{
  "activation": "swiglu",
  "rope_fraction": 1.0,
  "bias": "none",
  "init": "uniform"
}
MLP neurons of a small language model. Each row is named by its layer, matrix (gate and up: input weights) and neuron, and shows model dimensions 96-159. Each number is 50 + 15 x the weight over its row's rms, rounded and kept within 0 to 99. A neuron's up and down rows have the sign that makes its largest values positive.
Before each neuron's rows, "fires in" lists the words (lower case) most often at its 100 highest values on Wikipedia text that the model never trained on.

fires in: "the", "village", "their"
L2.gate85:52 54 50 43 37 23 32 55 48 87 53 58 44 36 59 74 63 49 23 35 52 39 68 58 58 35 40 67 70 49 33 54 42 56 37 29 21 31 33 14 58 56 47 48 61 47 08 42 28 42 44 57 29 29 22 45 44 50 68 69 51 72 42 36
L2.up85:54 60 43 43 55 34 19 53 52 84 65 43 25 56 43 52 38 56 44 41 28 21 59 42 60 42 47 61 78 54 43 57 52 59 42 42 39 23 34 38 38 53 45 34 55 41 23 39 41 51 62 55 63 36 18 50 71 73 56 61 55 67 42 29

fires in: "the"
L2.gate388:66 62 45 68 45 36 46 61 37 51 50 50 44 59 35 26 65 40 52 68 38 35 52 66 61 79 50 57 36 86 83 78 46 47 32 32 35 41 40 42 57 37 76 42 68 82 21 52 61 39 63 60 63 66 47 52 55 58 67 55 67 53 66 39
L2.up388:69 48 38 63 33 54 50 65 37 55 55 67 39 53 40 37 48 40 69 51 40 36 56 65 62 74 46 56 15 71 73 71 36 69 48 38 32 45 38 36 45 28 65 50 65 65 20 43 59 25 67 48 62 53 56 47 58 50 40 56 54 62 44 36

fires in: "also", "first"
L2.gate412:59 49 55 52 69 41 40 25 24 32 25 45 43 16 60 63 69 50 63 43 40 47 55 49 53 33 42 58 47 44 43 57 55 64 49 92 52 47 28 62 50 16 78 92 42 47 57 43 57 06 59 37 16 37 60 27 84 51 79 42 73 32 54 57
L2.up412:58 50 47 43 69 48 42 27 34 50 19 43 52 20 50 54 68 43 65 57 29 46 52 38 60 30 51 57 43 48 52 51 45 71 56 82 56 44 30 64 53 10 78 92 44 51 71 46 52 06 62 43 16 35 59 39 87 45 84 36 70 39 57 60

fires in: "and", "s", "a", "to"
L3.gate144:38 59 38 83 52 25 74 47 64 57 62 49 24 59 51 36 63 45 40 64 40 53 51 66 51 51 09 65 48 75 54 67 67 52 73 57 51 41 51 59 54 49 64 40 47 64 52 35 43 06 51 48 38 61 65 75 68 45 30 31 62 56 89 42
L3.up144:55 45 43 93 83 34 58 79 52 47 81 67 59 36 43 45 61 71 52 48 37 49 58 38 57 61 45 57 45 57 50 78 45 55 39 54 46 39 37 63 49 42 61 53 32 33 51 65 38 36 46 33 41 68 49 44 64 61 53 51 52 66 47 71

fires in: "team", "teams", "teacher", "television", "motorway", "both"
L2.gate394:31 39 59 13 43 69 54 38 40 52 40 53 84 54 43 42 67 52 35 45 76 56 68 49 63 65 47 64 44 39 53 39 61 78 23 22 60 32 52 19 73 66 37 51 54 63 40 51 56 67 79 34 57 21 53 79 20 53 56 47 62 74 55 50
L2.up394:49 51 54 54 63 55 49 69 52 29 46 44 57 65 58 50 54 61 37 50 48 28 45 62 58 38 70 37 86 33 73 39 50 58 67 53 66 29 62 20 33 56 42 53 38 68 65 73 47 89 53 28 67 53 45 42 38 55 57 34 25 71 58 58

fires in: "on", "one", "only", "near", "nearly", "nearby"
L3.gate106:33 62 66 33 50 38 50 27 73 75 65 39 51 37 65 58 53 52 66 44 32 37 40 84 51 54 52 48 06 44 41 61 36 52 47 51 57 69 40 68 50 49 71 58 73 55 33 51 66 63 41 26 29 63 29 60 60 52 42 70 64 30 38 57
L3.up106:12 59 61 29 53 60 42 47 79 73 48 50 44 36 41 38 63 55 64 42 38 39 41 73 48 65 70 48 35 55 50 53 42 44 42 62 51 66 30 77 52 52 46 35 63 36 37 58 69 80 38 23 42 54 25 43 54 26 45 54 67 39 58 39

fires in: "is"
L2.gate564:48 52 68 43 62 79 70 45 43 32 76 29 48 44 53 66 49 38 24 54 16 56 54 21 26 45 43 53 52 43 64 39 76 42 69 35 41 55 67 23 61 45 34 49 55 70 43 51 33 53 49 69 22 57 33 62 55 49 53 58 54 46 81 61
L2.up564:67 44 72 28 52 75 69 60 66 28 89 34 63 41 47 55 43 24 35 49 30 43 63 29 35 44 62 39 45 32 55 18 69 36 65 49 49 63 65 25 60 37 35 50 34 69 65 58 47 50 44 63 48 27 46 51 51 21 52 54 51 56 76 68

fires in: "he", "also", "and", "healy"
L2.gate52:31 50 64 58 90 43 34 66 36 36 47 33 53 57 47 52 45 52 56 44 56 54 27 66 48 41 71 44 43 35 30 39 63 27 30 49 55 61 39 42 73 44 58 59 37 50 40 25 61 49 53 55 57 60 62 31 54 55 71 52 31 33 46 78
L2.up52:44 43 50 57 67 27 47 26 51 75 57 39 52 51 57 55 68 40 66 63 64 65 29 69 57 51 67 82 36 55 16 50 60 36 30 50 64 62 38 63 65 36 50 80 67 36 51 43 58 32 44 44 36 50 73 55 48 82 47 46 34 52 47 21

fires in: "team", "television", "teams", "committee", "teacher", "textbf"
L4.gate17:49 63 71 48 50 72 39 60 77 26 38 54 80 53 61 43 56 55 35 54 70 47 56 52 49 19 84 54 50 71 54 69 62 63 34 58 43 55 58 52 51 65 62 43 26 59 66 42 43 31 53 42 52 39 32 39 55 61 40 59 43 76 38 41
L4.up17:51 59 76 41 26 36 57 39 64 23 23 60 60 73 50 66 52 76 39 51 93 25 33 40 52 49 84 47 61 56 36 58 50 81 48 71 83 43 70 51 87 40 51 44 45 38 48 58 58 59 62 41 65 54 46 44 31 40 40 36 34 93 44 60

fires in: "who", "he", "has", "held"
L3.gate629:37 76 45 61 48 37 54 71 65 53 67 42 51 33 43 73 51 55 66 35 46 49 66 71 49 29 50 42 31 28 77 73 34 47 30 58 43 46 59 84 83 51 58 43 25 41 14 48 44 81 47 54 32 91 64 09 45 44 47 66 37 51 34 60
L3.up629:34 85 63 48 63 26 49 64 63 47 55 47 59 28 45 73 21 58 43 38 65 15 56 70 39 46 43 37 43 35 48 70 51 57 42 41 42 37 64 75 88 55 53 64 31 52 19 65 42 65 44 58 11 72 64 24 33 54 38 45 49 52 35 39

fires in: "has", "had", "thought", "though", "expanded", "was"
L4.gate507:37 62 68 49 42 64 59 38 43 60 55 52 39 40 41 53 41 69 31 33 38 61 53 57 35 40 62 56 73 50 81 46 55 64 71 69 21 49 50 22 90 35 43 51 42 71 14 53 30 63 43 68 37 41 48 68 43 68 62 24 47 36 15 50
L4.up507:62 78 61 56 51 65 48 63 55 55 48 52 54 51 43 62 43 46 50 60 35 28 63 56 45 30 78 79 49 39 59 59 32 72 44 50 26 24 50 49 61 41 47 35 51 38 17 25 68 52 56 66 58 40 36 53 57 73 56 31 37 62 24 49

fires in: "her", "is", "his", "chinese"
L2.gate146:47 57 33 61 61 53 36 59 53 63 39 63 25 27 40 45 43 52 46 52 44 32 19 29 39 74 46 57 34 40 69 69 48 44 75 47 73 64 46 51 45 62 67 63 54 67 58 60 57 54 36 42 54 67 60 71 81 60 63 52 50 54 51 84
L2.up146:38 59 84 31 60 21 51 29 72 60 63 35 74 39 41 54 72 66 42 68 58 73 44 41 47 35 60 43 49 57 56 54 33 29 42 46 28 52 81 47 61 73 43 55 52 65 40 63 73 47 58 42 40 69 61 00 40 64 79 54 56 39 61 50

fires in: "was", "research", "on", "one", "nearly", "year"
L3.gate167:56 45 75 35 55 33 62 44 58 60 28 49 57 53 52 30 79 48 68 52 47 54 66 65 41 38 42 58 66 54 46 46 46 38 40 62 39 70 24 27 47 67 55 41 62 72 47 68 68 52 60 52 35 67 40 59 64 32 67 42 73 35 35 12
L3.up167:47 49 00 30 56 50 63 40 44 68 33 68 50 75 61 31 48 52 46 46 66 59 32 66 74 51 65 56 52 47 43 77 50 22 41 60 68 34 38 77 75 20 49 44 48 40 44 47 48 44 51 49 47 41 43 45 55 42 47 49 58 35 36 62

fires in: "league", "chinese", "legal", "management", "architect", "what"
L6.gate597:56 60 54 46 67 45 41 58 23 53 53 49 42 44 65 77 55 53 58 70 49 61 54 27 75 38 59 60 64 24 53 52 47 48 80 74 38 71 56 42 53 63 46 19 52 37 38 35 66 53 74 30 65 81 49 44 39 67 58 52 69 30 73 58
L6.up597:33 55 26 52 19 38 52 56 60 38 49 52 63 63 54 69 59 42 56 27 53 86 50 43 44 62 36 71 29 78 62 55 67 52 76 32 55 47 42 45 52 43 45 49 53 67 36 42 42 63 62 51 26 59 83 58 43 44 60 59 65 63 46 34

fires in: "april", "team", "teacher", "television", "teams"
L2.gate136:73 37 36 39 44 35 45 51 45 47 31 53 77 40 64 29 57 34 72 50 44 34 67 57 45 21 74 60 48 50 61 63 39 64 41 55 65 51 94 18 50 40 71 22 53 51 43 57 46 57 59 46 53 82 34 38 55 36 72 40 42 53 22 27
L2.up136:37 49 43 36 37 39 59 38 51 31 45 46 55 60 59 48 36 34 51 46 69 30 45 34 90 26 86 66 72 65 61 68 34 57 37 58 73 42 78 21 56 55 53 29 26 46 43 70 47 54 73 40 53 57 26 52 49 42 44 54 44 59 17 27

fires in: "may", "might", "more", "mayor", "male"
L4.gate66:56 57 38 48 58 35 39 53 43 59 66 58 38 66 24 46 77 23 43 44 44 58 20 54 55 56 52 55 65 54 60 38 47 33 69 61 47 68 45 72 50 67 58 53 53 74 52 80 50 49 72 48 49 38 49 51 80 39 62 52 35 44 64 66
L4.up66:38 54 34 37 30 49 49 70 69 45 30 54 33 54 43 47 33 44 43 58 64 50 64 59 40 57 71 68 36 21 47 40 38 58 60 50 60 70 36 25 39 61 39 51 37 76 63 65 53 21 73 50 47 48 52 74 53 42 36 53 56 61 32 52

fires in: "first", "original", "final", "originally"
L2.gate277:51 47 34 54 69 83 36 29 32 41 48 37 35 22 44 37 30 57 75 39 87 57 71 52 64 56 38 77 50 53 78 45 57 51 52 77 55 44 51 47 56 57 53 76 23 65 29 44 32 43 46 67 40 29 48 46 64 41 35 49 26 70 30 43
L2.up277:51 53 43 58 72 58 50 50 28 46 52 35 55 14 42 78 35 44 71 59 65 50 64 62 31 41 42 54 38 50 60 41 44 56 62 72 40 48 45 49 39 45 63 54 61 68 56 43 33 37 60 58 14 27 52 55 67 51 55 60 30 40 43 47

fires in: "other", "world", "old", "your", "others", "journalism"
L3.gate117:48 44 22 54 56 62 30 39 47 54 49 57 67 42 33 64 75 23 62 36 52 48 43 48 55 44 63 50 60 53 28 35 46 37 63 69 96 46 52 74 76 44 51 39 75 65 64 45 58 27 22 69 29 79 60 30 86 38 50 41 62 33 53 43
L3.up117:97 28 66 34 57 58 30 41 43 39 52 49 56 56 50 41 67 45 46 36 53 22 51 51 54 42 44 66 73 51 51 14 26 47 48 68 80 21 51 38 68 47 49 63 45 76 59 47 39 44 48 73 40 57 56 55 46 49 61 40 73 63 39 34

fires in: "became", "because", "become", "check", "sources"
L6.gate119:41 30 75 62 55 45 64 28 75 31 54 64 31 35 71 47 67 58 67 50 68 40 43 63 42 57 57 39 38 51 76 48 39 67 56 68 44 59 72 48 67 51 41 36 41 36 51 27 79 33 46 39 53 20 72 35 62 58 23 47 78 45 48 27
L6.up119:47 60 56 38 73 43 45 51 28 57 41 49 54 29 64 65 33 36 15 33 37 60 56 30 43 56 50 54 44 37 44 55 37 09 37 51 53 53 26 35 57 58 36 45 53 65 09 44 64 60 74 69 53 46 52 48 33 65 33 51 41 94 42 28

fires in: "service", "served", "services", "reserve", "included"
L2.gate594:46 30 65 32 58 46 37 36 52 20 58 52 53 63 59 44 24 34 59 40 54 60 62 26 38 40 63 65 38 44 61 08 44 48 28 53 34 53 44 50 75 66 68 30 25 70 47 44 33 53 49 36 36 30 20 31 80 56 41 52 79 50 27 42
L2.up594:55 51 39 77 22 29 57 42 48 63 45 40 41 52 42 45 43 56 50 52 56 56 35 66 46 46 58 53 49 47 48 65 30 45 56 30 60 18 38 53 53 59 75 86 35 40 60 41 73 45 66 72 43 55 40 64 39 22 73 44 52 60 48 43

fires in: "with", "at", "for", "against", "the"
L2.gate153:51 44 58 45 38 58 34 67 54 51 61 74 66 47 30 46 58 76 45 40 66 47 37 71 33 47 83 46 64 48 51 34 81 66 64 48 83 45 31 56 46 41 52 49 41 60 53 40 80 51 54 34 81 32 36 54 37 64 52 48 41 40 49 27
L2.up153:45 59 57 56 75 72 45 19 75 53 61 90 56 51 29 71 74 57 53 28 70 37 37 53 43 31 45 34 37 37 58 32 50 72 62 33 74 51 37 64 38 56 40 65 45 37 44 61 60 49 42 54 71 60 27 65 32 39 50 41 72 50 38 49

fires in: "some", "many", "most", "member", "main", "same"
L4.gate193:48 38 61 39 65 68 82 35 36 59 44 34 53 48 55 30 28 47 59 51 45 65 50 32 47 45 54 47 56 62 68 47 40 63 60 53 40 43 37 75 56 39 48 46 32 69 36 48 40 59 34 56 51 35 40 46 61 50 30 59 72 56 31 16
L4.up193:42 54 39 59 51 57 40 21 48 51 46 60 48 74 48 29 33 13 40 38 44 37 63 55 70 51 34 34 62 34 64 56 46 70 29 80 57 23 31 62 51 57 46 65 58 57 52 52 45 50 78 48 32 46 76 54 63 57 35 64 32 27 36 48

fires in: "are", "for", "area", "areas"
L3.gate373:54 42 59 29 63 46 53 45 19 64 26 27 38 43 63 44 62 54 36 59 61 50 56 34 42 46 58 44 33 68 56 80 63 56 34 58 16 42 39 34 54 50 57 28 79 62 31 41 53 82 48 42 42 37 53 64 42 38 33 44 53 44 46 25
L3.up373:68 51 56 41 61 63 44 32 20 59 28 52 34 49 72 68 57 55 49 50 56 70 54 53 75 21 58 54 38 65 04 50 53 54 69 58 66 57 36 44 54 56 35 07 83 65 58 54 57 79 27 38 36 36 31 65 49 31 43 74 76 36 41 48

fires in: "university", "league", "round"
L4.gate161:47 52 59 20 50 32 78 39 30 61 47 55 69 65 36 45 41 40 53 73 61 57 61 65 39 50 32 57 70 47 61 44 23 64 54 19 54 74 82 75 41 64 30 42 31 46 44 47 68 75 45 68 54 25 64 51 35 56 30 46 77 36 77 83
L4.up161:32 50 25 41 45 47 62 60 49 47 49 38 39 40 49 37 46 24 50 33 67 46 19 50 20 47 39 41 45 56 52 56 35 51 72 46 59 27 13 76 40 47 52 50 48 45 46 52 31 47 53 65 43 39 50 48 48 32 43 61 53 62 52 66

fires in: "for"
L2.gate130:48 39 64 49 36 09 46 44 45 32 30 19 67 44 59 57 46 59 48 78 37 38 40 40 18 45 12 38 46 34 40 73 43 32 51 40 48 01 54 35 59 60 49 49 62 51 40 52 80 59 72 82 37 39 58 58 53 27 62 45 64 62 38 20
L2.up130:44 14 52 43 07 41 55 50 41 44 37 35 25 34 60 42 60 48 41 51 70 56 35 49 51 44 60 56 59 37 49 43 49 48 52 49 62 58 39 33 54 43 41 55 53 59 49 32 54 24 53 38 48 15 79 61 57 30 70 40 68 60 59 45

fires in: "the"
L2.gate141:62 49 40 67 62 37 46 42 41 44 61 49 43 37 25 47 43 58 68 79 64 48 40 56 49 78 45 53 59 48 60 49 67 51 61 59 51 52 50 32 53 53 53 58 67 47 40 79 41 28 63 39 64 55 46 43 31 51 65 52 73 49 40 79
L2.up141:68 29 48 42 34 38 54 54 71 44 63 45 37 66 67 38 42 25 61 43 68 45 22 35 46 38 44 44 54 58 58 36 22 53 44 51 70 46 70 58 53 39 62 86 71 71 53 50 44 59 65 48 57 51 63 92 44 45 27 52 56 43 52 41

fires in: "is", "between", "apps", "bethune", "appearances", "season"
L3.gate251:57 55 43 46 31 63 55 65 86 50 48 64 51 75 38 37 62 71 73 66 48 65 51 65 62 54 84 49 31 54 35 40 25 51 71 47 48 57 55 63 42 56 89 51 76 38 38 50 46 37 31 33 73 80 45 46 58 57 05 52 34 60 44 50
L3.up251:63 65 78 33 50 74 62 66 61 56 56 39 59 62 38 56 75 52 47 54 58 61 40 50 56 70 76 64 39 69 45 35 41 47 68 69 56 79 55 48 47 32 25 48 71 36 40 61 59 61 29 54 70 38 24 51 38 76 31 46 31 72 51 39

fires in: "made", "most", "women", "major", "many"
L6.gate617:40 47 60 47 67 56 38 51 53 72 37 32 48 58 32 49 19 51 49 68 50 57 86 38 57 36 37 47 21 60 51 62 46 80 33 40 33 39 71 69 62 87 46 43 29 56 41 44 70 52 48 66 53 60 55 25 78 53 50 57 58 56 64 51
L6.up617:64 48 52 52 73 43 19 55 41 43 49 42 63 45 64 46 53 36 14 44 58 17 53 49 57 47 45 49 64 50 75 55 56 39 62 51 24 58 48 61 82 50 30 59 43 42 61 19 52 22 38 28 42 49 49 54 58 61 59 27 47 33 64 49

fires in: "he", "standings"
L3.gate608:33 72 37 34 43 60 32 72 36 16 58 54 56 57 70 56 52 64 82 58 27 52 17 58 39 45 48 33 29 35 57 39 22 58 62 46 41 43 39 86 61 65 60 40 43 67 58 52 45 80 27 48 63 52 61 27 54 51 58 46 52 39 33 39
L3.up608:34 45 36 46 48 61 36 63 50 54 55 77 62 52 64 57 58 58 52 61 30 51 34 40 22 18 55 27 36 16 61 40 59 28 61 61 52 60 28 53 59 70 46 45 40 54 50 67 60 42 36 34 40 51 66 33 55 48 56 29 52 29 41 60

fires in: "has", "also", "had", "can", "could"
L4.gate469:59 58 16 31 53 30 34 41 66 65 50 42 12 59 48 34 54 40 36 60 38 60 64 52 74 37 50 52 78 48 52 56 44 35 44 32 36 37 49 55 47 62 45 63 58 79 50 39 73 38 53 44 49 26 40 41 76 20 45 57 95 48 53 52
L4.up469:63 60 33 56 78 61 65 55 36 51 40 30 37 64 31 36 65 60 57 59 46 36 39 45 31 62 45 36 53 60 44 41 38 61 73 58 37 57 72 55 63 30 37 73 45 49 41 63 63 30 45 48 32 47 43 31 44 09 57 25 61 29 33 61

fires in: "may", "many", "might", "manager"
L3.gate600:39 64 51 34 47 46 37 58 51 41 42 72 47 50 51 56 41 73 77 72 66 59 46 62 34 45 30 58 41 51 66 37 59 81 40 97 49 50 48 37 74 20 56 32 37 66 27 59 70 22 56 56 69 17 41 50 50 44 87 46 50 32 41 59
L3.up600:38 45 46 48 42 63 54 71 48 52 49 42 59 62 57 42 71 32 39 41 61 55 40 47 47 43 43 59 35 63 68 39 42 79 54 42 77 35 46 70 30 51 85 76 22 37 68 31 08 63 54 59 50 35 51 64 69 52 49 79 60 63 57 64

fires in: "was", "success"
L3.gate481:39 68 50 61 25 56 46 52 57 35 48 42 29 56 60 53 55 40 55 71 69 46 42 51 36 14 67 31 59 74 84 70 72 53 43 42 41 57 35 38 60 57 51 43 50 60 43 33 35 54 76 59 47 47 54 47 51 35 46 25 33 27 50 44
L3.up481:38 69 45 64 49 60 56 54 54 35 41 44 52 66 60 56 41 34 49 75 51 48 46 61 33 25 55 25 56 73 73 60 69 43 38 39 36 52 48 25 51 50 71 27 55 50 53 32 33 60 61 67 47 43 46 34 52 52 63 30 17 27 47 37

fires in: "he", "healy"
L2.gate223:28 68 37 42 47 46 36 77 69 74 59 21 53 41 39 38 34 52 64 68 65 34 58 70 39 52 64 45 67 59 53 59 53 53 58 56 34 26 25 57 70 72 57 45 39 55 20 31 48 79 36 34 32 53 49 26 39 48 53 51 48 42 24 50
L2.up223:32 65 37 38 52 31 33 61 59 50 50 46 58 32 49 35 30 44 68 62 75 42 38 52 38 40 46 33 55 33 29 70 42 35 63 47 30 33 27 63 68 51 55 47 40 50 23 37 50 45 34 40 33 56 48 31 39 56 57 50 65 57 27 61

fires in: "was", "became", "become", "is"
L3.gate426:64 36 29 53 23 57 43 34 29 43 46 58 40 30 41 67 40 25 37 70 62 15 70 21 44 37 37 40 39 59 77 67 56 25 50 21 56 71 35 32 45 60 51 90 34 47 41 60 51 46 47 63 48 41 89 61 45 40 49 51 70 44 43 53
L3.up426:57 34 37 65 13 44 57 63 23 41 42 53 33 31 58 66 20 18 36 56 46 29 64 35 55 44 49 55 39 50 66 80 61 22 35 44 56 84 26 20 44 60 30 80 37 41 39 48 55 45 65 59 51 44 92 50 47 48 25 67 77 39 43 34

fires in: "he", "have", "has", "having", "also"
L2.gate95:16 47 46 60 38 45 56 48 43 58 64 41 50 24 35 73 24 62 52 65 46 28 25 42 43 54 57 48 40 40 67 59 49 52 54 65 44 52 38 51 82 58 69 70 57 42 51 33 55 38 60 33 47 72 58 40 47 62 31 25 35 48 45 28
L2.up95:32 63 54 53 50 54 38 36 49 53 42 48 45 22 67 49 48 58 62 51 34 20 20 61 38 45 36 15 25 41 45 42 38 67 68 54 35 39 48 44 46 65 61 56 57 41 33 50 97 31 42 70 38 54 76 54 38 62 54 14 25 34 57 57

fires in: "other", "another", "third", "others", "our"
L4.gate85:65 41 94 47 59 37 56 32 40 42 51 73 99 32 62 65 57 47 45 45 59 45 47 36 74 22 45 66 53 53 41 34 51 36 45 67 74 57 56 50 49 53 58 68 45 33 36 43 50 32 60 55 60 74 43 31 50 85 47 59 37 61 42 57
L4.up85:88 24 64 39 34 28 29 48 64 47 32 56 83 54 61 33 29 61 35 55 57 33 66 47 36 35 56 67 27 33 70 45 47 61 49 62 69 54 85 51 45 50 54 29 41 46 23 37 54 35 71 63 65 22 30 45 57 69 55 62 46 66 33 45

fires in: "all", "al", "album", "along", "almost", "although"
L4.gate7:58 76 57 47 53 34 44 55 32 55 57 46 77 43 84 36 71 30 56 72 70 20 56 49 52 40 60 56 34 66 56 72 55 45 51 43 35 14 57 48 42 39 45 65 33 38 55 40 31 68 50 30 52 41 65 29 48 59 39 27 37 43 41 28
L4.up7:56 75 34 28 51 51 33 48 62 42 47 53 63 62 32 31 60 30 38 51 42 67 73 70 53 67 70 67 59 52 26 21 57 56 46 74 16 44 36 80 49 56 40 53 54 69 59 53 24 63 63 45 45 59 26 31 59 44 58 37 33 62 53 57

fires in: "was", "at", "president"
L6.gate306:50 50 62 59 41 32 78 66 83 44 38 51 52 50 62 56 42 44 53 87 39 40 76 72 33 32 55 61 55 71 71 52 49 58 25 48 58 64 49 73 38 39 53 35 37 56 29 31 52 69 73 38 69 52 45 59 24 49 66 43 61 49 54 30
L6.up306:49 80 45 54 87 92 59 53 40 44 34 41 33 44 54 37 52 63 68 37 91 34 63 42 28 63 69 75 51 49 42 75 96 50 46 58 48 13 31 51 54 66 66 58 35 46 45 33 34 57 36 53 60 29 56 51 44 31 61 45 34 45 49 49

fires in: "to", "may", "mayor"
L6.gate534:47 80 42 61 40 53 48 58 37 34 45 63 73 67 52 39 57 20 37 52 70 37 61 57 35 45 54 46 37 42 67 61 34 33 75 37 50 66 50 16 48 79 25 41 74 77 56 58 30 75 64 61 84 49 49 13 50 43 43 59 47 43 76 57
L6.up534:61 56 56 70 46 63 51 06 42 56 51 50 55 65 74 36 68 41 41 42 73 53 58 49 55 60 68 44 61 35 64 56 43 47 30 50 63 49 33 49 33 63 35 19 38 79 37 49 38 61 55 53 52 56 40 67 30 55 31 63 54 58 09 71

fires in: "all", "album", "hall", "your", "overall", "el"
L3.gate293:53 47 25 61 62 45 38 23 41 52 36 44 81 43 18 58 55 43 65 35 30 02 30 02 57 48 32 53 48 51 57 45 30 58 55 66 66 28 45 47 46 48 43 61 47 59 50 43 35 53 33 64 62 60 50 48 39 51 49 37 50 43 54 31
L3.up293:26 50 39 59 66 30 39 31 38 47 56 41 62 46 29 55 29 26 48 34 60 26 28 32 47 71 36 46 58 57 35 31 31 51 62 67 56 32 60 75 62 40 31 38 46 57 61 50 49 48 56 58 55 60 49 10 39 68 33 44 48 44 54 49

fires in: "served", "service", "director", "services", "reserve", "both"
L3.gate82:43 63 47 41 39 73 44 13 38 70 46 24 44 56 60 34 44 54 52 44 67 84 30 53 41 52 63 54 67 39 58 50 57 45 52 19 31 72 30 66 44 56 55 65 43 93 72 33 45 61 50 57 26 66 44 55 67 63 69 49 46 41 45 62
L3.up82:78 47 47 27 43 60 59 27 36 61 66 37 54 40 42 40 19 55 40 65 50 81 66 61 27 34 62 49 66 36 33 44 23 46 61 37 41 42 62 50 60 82 56 62 52 40 37 59 30 48 60 66 51 80 44 62 54 58 63 38 34 46 54 47

fires in: "town", "development", "ship", "river", "village", "developed"
L6.gate273:40 49 58 43 47 60 41 26 45 49 46 51 36 53 55 58 69 61 61 38 35 68 48 49 50 53 62 53 36 44 62 48 33 69 73 48 36 70 72 57 59 54 51 47 38 45 32 54 18 46 42 73 51 35 43 70 64 29 71 62 61 44 53 30
L6.up273:32 61 53 51 49 52 56 61 51 60 68 36 35 27 76 70 18 70 30 61 40 66 38 69 50 36 88 56 50 49 57 48 54 47 17 49 77 50 77 19 40 55 44 23 58 45 42 52 40 60 40 65 62 65 45 50 62 56 57 52 53 54 51 33

fires in: "a", "against"
L3.gate164:57 62 76 39 62 70 39 51 66 43 78 63 64 41 09 62 94 30 41 39 51 56 26 62 16 65 37 32 52 48 62 40 68 54 68 67 72 33 73 60 41 63 61 16 34 51 62 49 50 35 57 31 55 60 49 60 46 68 67 47 70 42 65 52
L3.up164:61 53 41 56 54 34 41 72 52 48 58 58 67 52 45 69 38 35 63 60 54 46 70 73 43 44 21 61 64 42 73 57 56 49 55 44 48 34 76 67 42 42 58 32 66 61 25 39 32 40 50 23 43 68 52 43 46 60 48 77 68 64 38 75

fires in: "he", "held", "help"
L2.gate163:37 61 55 21 46 35 45 53 50 51 73 32 38 24 50 47 31 55 50 64 33 34 51 57 46 33 37 41 58 71 52 55 45 32 48 48 20 53 19 65 75 54 30 50 71 72 15 50 64 39 53 40 61 64 51 26 20 42 81 44 51 63 42 41
L2.up163:39 50 59 31 54 47 44 49 39 46 65 51 53 24 50 49 38 49 48 66 38 40 45 59 38 36 45 33 56 59 36 38 53 36 54 58 16 50 21 72 69 67 43 55 52 49 23 52 76 45 55 53 42 58 47 20 40 54 69 34 65 53 49 42

fires in: "life", "location", "turnout", "population", "education"
L4.gate506:53 41 59 64 60 51 39 36 62 96 59 31 51 61 54 45 39 66 21 51 66 42 30 45 56 33 53 34 61 32 86 18 61 30 32 29 47 35 37 59 26 41 32 61 48 45 47 50 39 43 76 59 48 51 42 57 51 36 56 50 47 54 64 63
L4.up506:54 50 53 66 41 33 47 47 57 56 55 45 45 67 58 67 47 39 58 45 50 27 56 78 40 35 46 30 51 40 46 58 71 63 35 29 40 62 45 64 46 51 51 57 61 56 67 30 37 55 78 78 40 46 52 51 34 61 52 68 58 51 59 44